Part of a small language model's weights: width 704, untied embeddings.
MLP neurons of a small language model. Each row is named by its layer, matrix (down: output weights) and neuron, and shows model dimensions 266-393. Each number is 128 + 24 x the weight over its row's rms, rounded and kept within 0 to 255. Numbers have three digits each.
A block is one neuron, or neurons of one layer that tend to fire together. After each block is what it responds to, as a language model described it from the Wikipedia text at the highest values.

L4.down13:101124123082169138107124121128084132118086132152150094179098115157108091117141155092115154128110118120128136147136077129136128114138152137141093140157136157158137111125094143104124156178134080138150153117148132107124107122099148102145094102116112125156111121106098093166165131144107093111103108135163128111146181157108129102115125136105147126148140140153148113121144152115082126155109
L4.down151:143132156175103125195150175147153105068129122127107159128142119121133160130125130122154117144117140149159120147089138109148107146140113130110130102138094108121141150147149152135124109118105128119091148124136105121126145120107108153162112162150092095115119174104142140148170118058104107139146108151101115162131134096173168106136121099157170106134129156140103153119141146145118152147076
L4.down929:161123111142107127132125155142098121105130136116084109156145118108172134143163126142127129144147127110116138083140094087124109103120105152100140117101150143115127114167124130116091133115141135148120136092096149159138065146129143143166147112131118143124155139096139072114160149134129074116125109145143173153081085117197135077132163154119087111111129172142148143120139104124122134129151
L4.down1029:111138121146100131160116174147140107089145130137117136147154134096114131168123115107138188147152125100107164136163138125130093133099127122126114144116132103132143157148089099150147166062116168109132162133150095098083113141108114138120118149138136101162103139116158155118187121079145119161127110109100109127109097117169097129126153160120117128075106148146110125124149139153116162140145
Mid-name word pieces. Fires on a hyphen or word-ending fragment that completes the first piece of a multi-part proper name or title, such as Al-Wasl, Marie-Armelle, The Thing About.

L4.down35:113170140143123150145167114136120161103170096110102117162103099089123132132174138147150125098115079141133152137120181087109081131128142140144114083108128127107100124114112122142095095121105149173122145155112123176136115118163085104138089125158158149155125174094147142132124149125112099120106149124124104125104143126185122142108155109137073150132063136136111135151136126082134090124105
L4.down130:143165142139130156149088140131103115117164126106112142112117165171120188163112171167089116102153122115158134153128106133111144136098142152076126177141087115140073108127130110095147158088132154158066133121123117118095117144095100158131149138102208160146165121122120128150119155089103096124149152133120131086151116118161122114143118149154146094135062173147115108162132113161135103109104
L4.down131:101143098154157110181129132093090194142130113108097096120128130102169136151137141176134120144127135133123133156117119071143113132139113097123125126126102081083160130149116118115127105102156169121156149086087148131085139142109094102163123118130166100134116170160133141119198141123083111137106125142102096147121119133149124161098129078120134095143117156133089140141117111141112120107138
L4.down2173:157130127149188126174082129087124142156136129091054155145155166090144138168110124158155139103161113139103181186148129127145129091119126102161099113141097085134116095143151137103110147118113154107124133127114137148072124124107124123167102096142142116073130142114138107112168150098132155147127135136128116090139145155148110167125130141170080092148155159115098120144110121146121099154158
Inside title names. Word pieces inside multi-word titles and proper names (songs, albums, books, shows, places), mostly mid-title words like to, The, Please.

L7.down184:142148127162100104128115154139113117092145133107111152127133067188149155121141108135100158088144133102124065169164115116150152175122142138124155114115129076146123114135132106081143161103089104109114137111136141129115107111122156146119116133135111124082130121137124117163172078116112095164099090110168134117095103126107149076165118144143120137118149136155140138133127178132159091152102
L7.down217:125135141090083170170114087100113123144119129090129135117117097142115111110119174171100134155133147092107137103098165128145117159153117083148104165095138118128118105139060117128112091153158093178139123153127135161138102178137092156174100114133101079148113144137133123120121103154153110087119183171100122115144140141127096171097065134148156167101137127123107069120138119102167148173118
L7.down753:156105116095142125128165149123079125151180142145116150166136078115107107098107112091128165119091114162126120146120147134140145103132092053123104157129157166132101145144075130148121096131138128137116135124110154082115124096141110119088089146133119095123150125073117168152145136119154129101081150149129135141096150131165181086106097131115121143164131127147177130146125129096152076081108
L7.down829:134128092170108163136105110110126116119125105116104117143122091171134158166171094084137162128118130068123089101164127134151122159110141120130157086107101143089147114112133138114171165127147137120105108153076138162098114097120152136129143116116140080095079152115122135110137128100140070121114081159127147110122151122116109111124129090111077141074149137160114136136126134180173133106116
L7.down899:152128130080124133128137133126105171157142168116132136164122101137189154136174109154154120113135141118108170156189122169133127160157161115135097111138110144136141113106127124117100166141128066112107127110145102098112156122158151152148157110119152139124132100157109117142149162087153128156135122149169127159115135128121103103161118097103123074145121103122143163157141139153143115143110
L7.down1299:128152112106128173112134184123114129097152121179125138138153148190129123203167125106116148118079110163114159149138109149101093122105102146123173127112149069074114114129119126186108141105115139101149136146102130126150178130088132152154146139146133170116095126094162130110112135112142103151173131137119135134161124196115192091102121145116110130130127154140125136129095159144107093159117
L7.down1352:137099123146162136152120105155119119121144160104096138148142120131139114133152146126128126109117099102106130165113130132104131110102104180135166100128120128103118114133140119098097106112121141099162132150131078142135106126129152131129121174159094065167110147108153110090140105069113127122111157116144096131117105104171117092125165074113109100140182114112128096163142138163130150163152
L7.down1435:118101131123171182159136122122136112132120130071140128124118099148142104150119116131114150110173119060194102134128085135103078140137150132130124094132108123155082123162139150134123116135123130163116111168120160084094120143086167146104153144103154122098121106111159106103092112100106088119103124129108146136117127089139125176138143143162113150083135136098164087075099112155147161143124
L7.down1490:130105147153135116114109132172163125148163152126125136110162115106122124087161110120157177162153139160090175134145109114082127145123139118145136116104143059094123164110134099125127135108087152082126188118141160146144177145103110143113129154157157129143137177135148133115156122066129118135078119150091139175119096119112110144114131133083105140126111138138104142088172156146154139095114
L7.down1543:133111099097093102143132197113151106145143099121092087158102148150119135141147157072112133143103085120117089130148176127136094164164147135134118127094140172136137099099100145138141122155118158138167124096177110122142095143130128120123082161122114134139144122152122131176166088094146139143148118136120127154159173069142139144144140131051121082121136118149123119131138089162128091144084
L7.down1856:116139110098118168162127120113115142102126171121094128168135122149155195099160133096165083135116097086135141126130175147150102148159105137188124091106117104111127125139084140121124119105169126148119110132158127141066154077111118123155135117119118101159111144114145130124139111148146147117112140138107114109086140142143132140136078099105123105165114141137101115110137145172104133166102
L7.down2187:158134140098136122114135131139123148134159110098119142167141147124168130143142150122117142108132082139121135136123134114065123107127114171101145154149111122087124116160138118178162152180111104143114151094098162165126130122142137148122101151104127165129113143127129154130117087115126138138150160146110154123120120125122161144119121116112113138135143128170145132116139085113155148109148
L7.down2331:122125111149110082132164103124133126114135174094114126089104132158141122136119123112111105111149165129096164120097114100160144147148152143082128119150151125163144149124091133081119117165127077150106120111151180122137120114076127135107199146106137139116134112113107145130132092117125133102140107119138139158145117083109108197153162139115138145131162128173112145119122139130128123100122
L7.down2398:159134122097111100092090173138093097134170164153158135094101087110140082098122106138135138129079111146136154130087132094094162139134139106100149128134143144102124148155149136149143089097123160148148112113100172132133138176111127077142114144119162179134107118136153115130121108101103126154130110179088137129137159161123143165106104105141135128135160123096159078178111105109086130093114
L7.down2536:121100114149115109148118083109098162111163095130084132118136127098132138145142132116158173093087120121115119119090166142110130112145122148152144142136114051111159194131108146103163138124118145173120138117158142175121097138158119169122107130112131122128162130127133169180176125120147099166170133142104090133120150082079146118100103101118143124125114111094170168085143147161151104134117
L7.down2814:127130115120107144125131114127091096156170154187157136135107101088123134161123113136088148120114165176143129123088147146085115147108108132129128127134153123136114101182138110145110169115093127113107134134090139132160167143108137113093116137128083131121097082136166120116137082123166134146151075150122178173120137151133126144120124146126151158103174116140153070114128148136126147133112
Mid-word pieces of names. Interior or final word pieces inside proper names and rare words in lists and tables, such as Watt-s, Eerdman-s, Boll-y-wood, Till-am-ook, and a few "on"/"of" after place nouns.

L5.down771:140175096147129137160097152120091162102119105142131113136124093125130154123093130156140134098132147102097134149131141113164162107116138118138115156148081093164149123136113112129111086080085121154170134095131152157095110122114148153152111171120113093075134179128155100114128108112116100149096094135126122114132105100128147131099115111136093207151126176117123124137135162149105081097115
Mid-name word pieces. Short inner fragments of proper names and rare words, such as en in Lorenz or Koenig and p in Malaspina, plus "of" inside fixed names like University of.

L5.down211:107132122146152119135090143145137106154105133127063133116121132112116130138163132128124112115155106136139098094136103124134098120144086117117171132148176157174086105125185102154100124131072159140106129122114113098120166136130147111146106151157101096109158104130119105123109135139122145088154105108159177126087123107127150087163134146124130120133138156102112149138135136094129121098126
Quantity before counted noun. Number words and final digits of figures right before the counted noun or unit, such as 883 farms, 295 kg, two daughters.

L5.down600:116181120121162144146132130159083132121110093112125081147151117127161111174125110176132138149121156122139115149114100115156144147147112113131094130171096128140124162104127095133104130126140167156127114132097136124129118107171147155127127127108120116189133130138122106145092152084111124111118128121122059129123129155157109130134119086176141113125129155150111116154107159119115097131105
Inside multi-word titles. Connectors and middle words inside titles, names and ranges, e.g. "All or Nothing", "Grits & Gravy", "The Night Of", or the dash in 2000–2001, plus mid-name pieces like Qu-ad City.

L4.down1477:102164129150145110113127131116154148172113109130138205108144101129133122129139163120109153160114106123113126139108111133143133191168154130166108105137126127157118144117165152142074108149128125144164126112139151135135121128148137131124143191153135183106100109114159089143083146097142141139121097112150084089139091125130138136099141139135140088144123125137098123134166131136133122118136
L4.down2108:126135142129117123136102125114110125136163126155140126150160127098143147138159160126141158169080122110131131105105120130098127113135149178099110115155101113114084122121120154148150135134127120109136169119127143153136102116144118144171078160167107122128109136130121115151102113109098122103095109130135112137148132137103175092102128093158110133122123102127138115118098117127066104126148
L4.down2596:086149136116124126133124140132113105166172103136093160073191172134105133120106143138129117146106068146134133141126120138102086132108127128120121139150139098105124105119156122155148155060158114117146123142120125165144112127145163143155156134153092173162118145126144149131140160128130120150136138131147109196138154192065142100125094133117110120181166079141154170091095114098095119174121
L4.down2612:124125108150085138145091133099112118133159128062107130164065162119168111158159142126127150123064166142099071139129134106132120133087164158129109099135087114124120112141127130120105098139128132172163163113107139162158143125098127146107128079125184113155138192133130154146134151095127147156125135088133154041142107132136134137131103128124143110134126124152133159118115142100109110133140
Numbers before measurement units. Final digit groups of numbers that come just before a unit, as in 2,500 US gal, 2,400 MW, 35 mm; weaker on scattered word pieces and punctuation.

L4.down543:156120149133137117112119130112149146117140138144114132133150144088123105118184142152137135115122119151115137110135141139104112130121123116159141123144144123146103135121109094113198107086123148136142134128102179144154135120140123122112157120138142120123136145115159131156112114101124135137127142109127150170108110126153157109112127110097116183115115116079147149099124122122121096147111
L4.down732:117121143115109170153116153161105070112165167172176095129134120115064121133105132130163154101127136124115095148136146123080085131123144124085114135130145134096122110123130077120141109132145118168159140149133149156151131134161125121143145129134127129134118123130144162125112099116128153165107108174103100161096144130114141128130139119150111154103121135148145099055124108122126170082098
L4.down1606:177133122142129153125156163128104141161175163131107155137134136132122150105117124115135141129127093105083111139121187141111112153160107141150122127143142098124104136142044085093179158073148144141134164125120127160114112134138129117175101162147131097133102119134133106171136127103102125109106149132158118119125119121136111125123144099126117107088131137119096124137120137155095135144149
L4.down2741:144120120104105117124146146152146095144150123120101149132148146127114085120108113118151122161079109130109116113150114163104127188115149139104133128116118157110109130128117096133190128108111114120118156125120143173132106080186144143123153154146120123101134126090138141151116159139092117138091150168152090150131120167106135121159159115114127119082149151133135134134128144147117134145145
Time expression endings. Last token of a date or time phrase after in/on, such as the final year digit (in 1963), month names, "later in life", "at times".

L5.down592:166151147122095160154136180133134103171101149147141102118143122132130119103120146083144122144096105122115094154133115117125097176103131104096129181073114111148107114162097143144166188131077098165124098133118097162116124138121110154113095156130123122108082133098101122115140111139113129143081165131103099137131130128152144133108088109156102136120117138141179156085098160111148136088164
Pre-year date tokens. Fires on the token just before the year digits in dates: century pieces like 163, 201 after "in", commas in "May 5, 2004", month names.

L7.down438:138137139141139144137117135115154151120128141148147128119111106163142117138133130119106106157118074136126089116124146130128161133118139136093189159131131162146117159106079119136069129112154100132090110115106121098112107146141150100092143147106146118102125113109088101140148140070122157084109095091179118107142153142125134131128156161158121125121154135133107135130142119122107119128121
L7.down564:137128162144129112126100143152195114153124120172117076123170107112174116153147107163133145133110090124136077124130133096120104119144122096130160107118132112145122123150145095114098099136131147129178127097164093144167153166130152181128158158106126126145145138122171119119094119115150159126144129130144081099149155147105110115111122099107113153116195162166102077149145096120123108134135
L7.down601:129136164162120131101129128138134141136136126141154112168124136129141102145132121095135143133146097102178098117136108130153066118108136100116131143197160124127150127143124098145150120068141103128165129104136187152140125164082147120097143109180097119087140120100154150117149156065120128147127117134104169138143117135159107091087091140116102125096112090128096123129108191158138139144112
L7.down655:120173130155107148124187119154147122177127119146133140087115133102130143127134155107129146148148152107149097115125085098096148147104135170118140123123114156116134150120145111102123123152121109131152084153133147160097124129129132118110118096132129112160113117148088090124119113130107122118121146183143150124149105061131114096130129162120145118137109163121106188116153124110142124092087
L7.down789:105103106110154151095120116121140132122144142132106142101094155147081146110089139121136114093144132104125124130158083106148116166123092091158100141112095131146094144162140156170132120107127131124085143141122142115084098129105178098115093124124105143140097148142095055154134117135150095141102144148179104114120147115120123112113155122138160156100146159082154125142140127092128138150076
L7.down1009:136145107109132125090083110140152125162167142144125124109141122092133111118119121137162109133149091117136104146144144151110147096159168139086147139107147120107204074113130168136103104115111147105131128119108112129167128152101138146116116158130104147110128127109147110119139106120148144144182094122162101137151102123083122114131142133134128131128140096142154104129107105128112123122130
L7.down1088:100100130130131122080127155087130126128126118137151148113126118128125169108157108152119138134161099070128119161106097127140136166151112124125090106144155142152103167124078185092150123119154141116130150091158155128159098158103119121107136110148140117147180152139098134134143089131094128082106087162149097121143119078123109098126135157126097154133121112144138152113141114163139133100133
L7.down1278:155124149111125104107140128129187124112138117110141112117134085116162087112165137133132132131160125143132140123149158144105160107173159129127143135131135077116100141149094130091107098099129115113109125146132069124134120156151096167133094123152130144117101139181118110105149179090115095130123092138120149136150106143139109157084117118148099175156177135121135096115160105130127102132088
L7.down1454:153107119129102160151143119161163098132118136113116142119144089141141165179160118131119120129163094142119123163170135169109114096166147136149162144148129135170096164123116090138130157139154111152096115140176119133158134095154130115106118165114108130119115151155140106162103100113150121127084142075121087158106110083103158147174191115118099130168150145101105091163162168131143150128089
L7.down1511:155144129114177103108094146128162099101180118149154172131102125111159160164159145130122118125166096112167154170132111125119153169147105163171120124114139146149102107113126142113141161167105113130136098149132114146116114102144144095136118144122106139128139120102152101102152097131145161140104153109142153117126083134094132127192176100084099120136183107114106109121135147079128146123144
L7.down1738:131161148108149074082128132181169104124135141149139143142155131124119127144126082181117139080129093113180104135152131096165097136146146109143123127128120131159119128136119065114093106094119131143172135126158109141117130125171150133155142108101113100151087139114135090097164083111153120095123112095134133144076079150139159109113101121096091100114104145137083139142106192123160142103165
L7.down2112:115162115156148150122154121137170103102102161137153151111167144143146111123140174147132056132094110156126111143152140149149087115137142144126136107114160163176109129129138125121124176098124130138137128156144128104160130140119109130141126117122117099121168096126107127148132110182105112144138106106143118167119146135092128112119149165096130120113124126168144142114092145100140169112140
L7.down2196:119139153173127124087138126101143158093152144147084128113132147132158131114151120122092164139135087131155085105114155148146172115142069127150143140106119091111120114149153163077083107151143129153128155159104106119090094132119135099108110120152149101097106170143094087083104168097116137113131153090082170119114168074116146164097102148162122086119112144145141131123167165144112167110133
L7.down2206:113149111133121110166165118135145134150147153094116180154122125148139124104125086133148113133119186125118156164121163082193104141207149125124117161128140114153121143134096156154116107126124150128122143158132112168140127123117142119165108118135103129100109096155091190163142133069111109150153106131108116183110189120142113148112098140192152118114126144148130183108157139138127132141112
L7.down2663:134137129119084136140094148123109076128130144120152136121128114124110153125097101146150140136146139128114129139143109086106157142156136111149166151098139137149169194158130114120155121087136190136127126143087169137154157102136160085092149120157124144107137160129150134131111129096117119144138108137131099116126136168122120130127154112145105124130149112140158090160159102112133161159058
L7.down2805:104120106157150129143091118112153104133135171091073112121121151112113123145104123157149117111160136093083133149175123109112143159123147151113153111137114122098130112110137127137117133097095119140136159088108083135120104102106165107116154154123139081133113087133141084137117105146137085104069111107167111143186094111148136128106137112111104133137156126132101094117110155121132127143161
Final digits of numbers. Final digit chunk of a multi-token number, often after a decimal point or comma, before a unit or table bar: 3.'33' m, 2,76'0' meters, 18,20'3' |.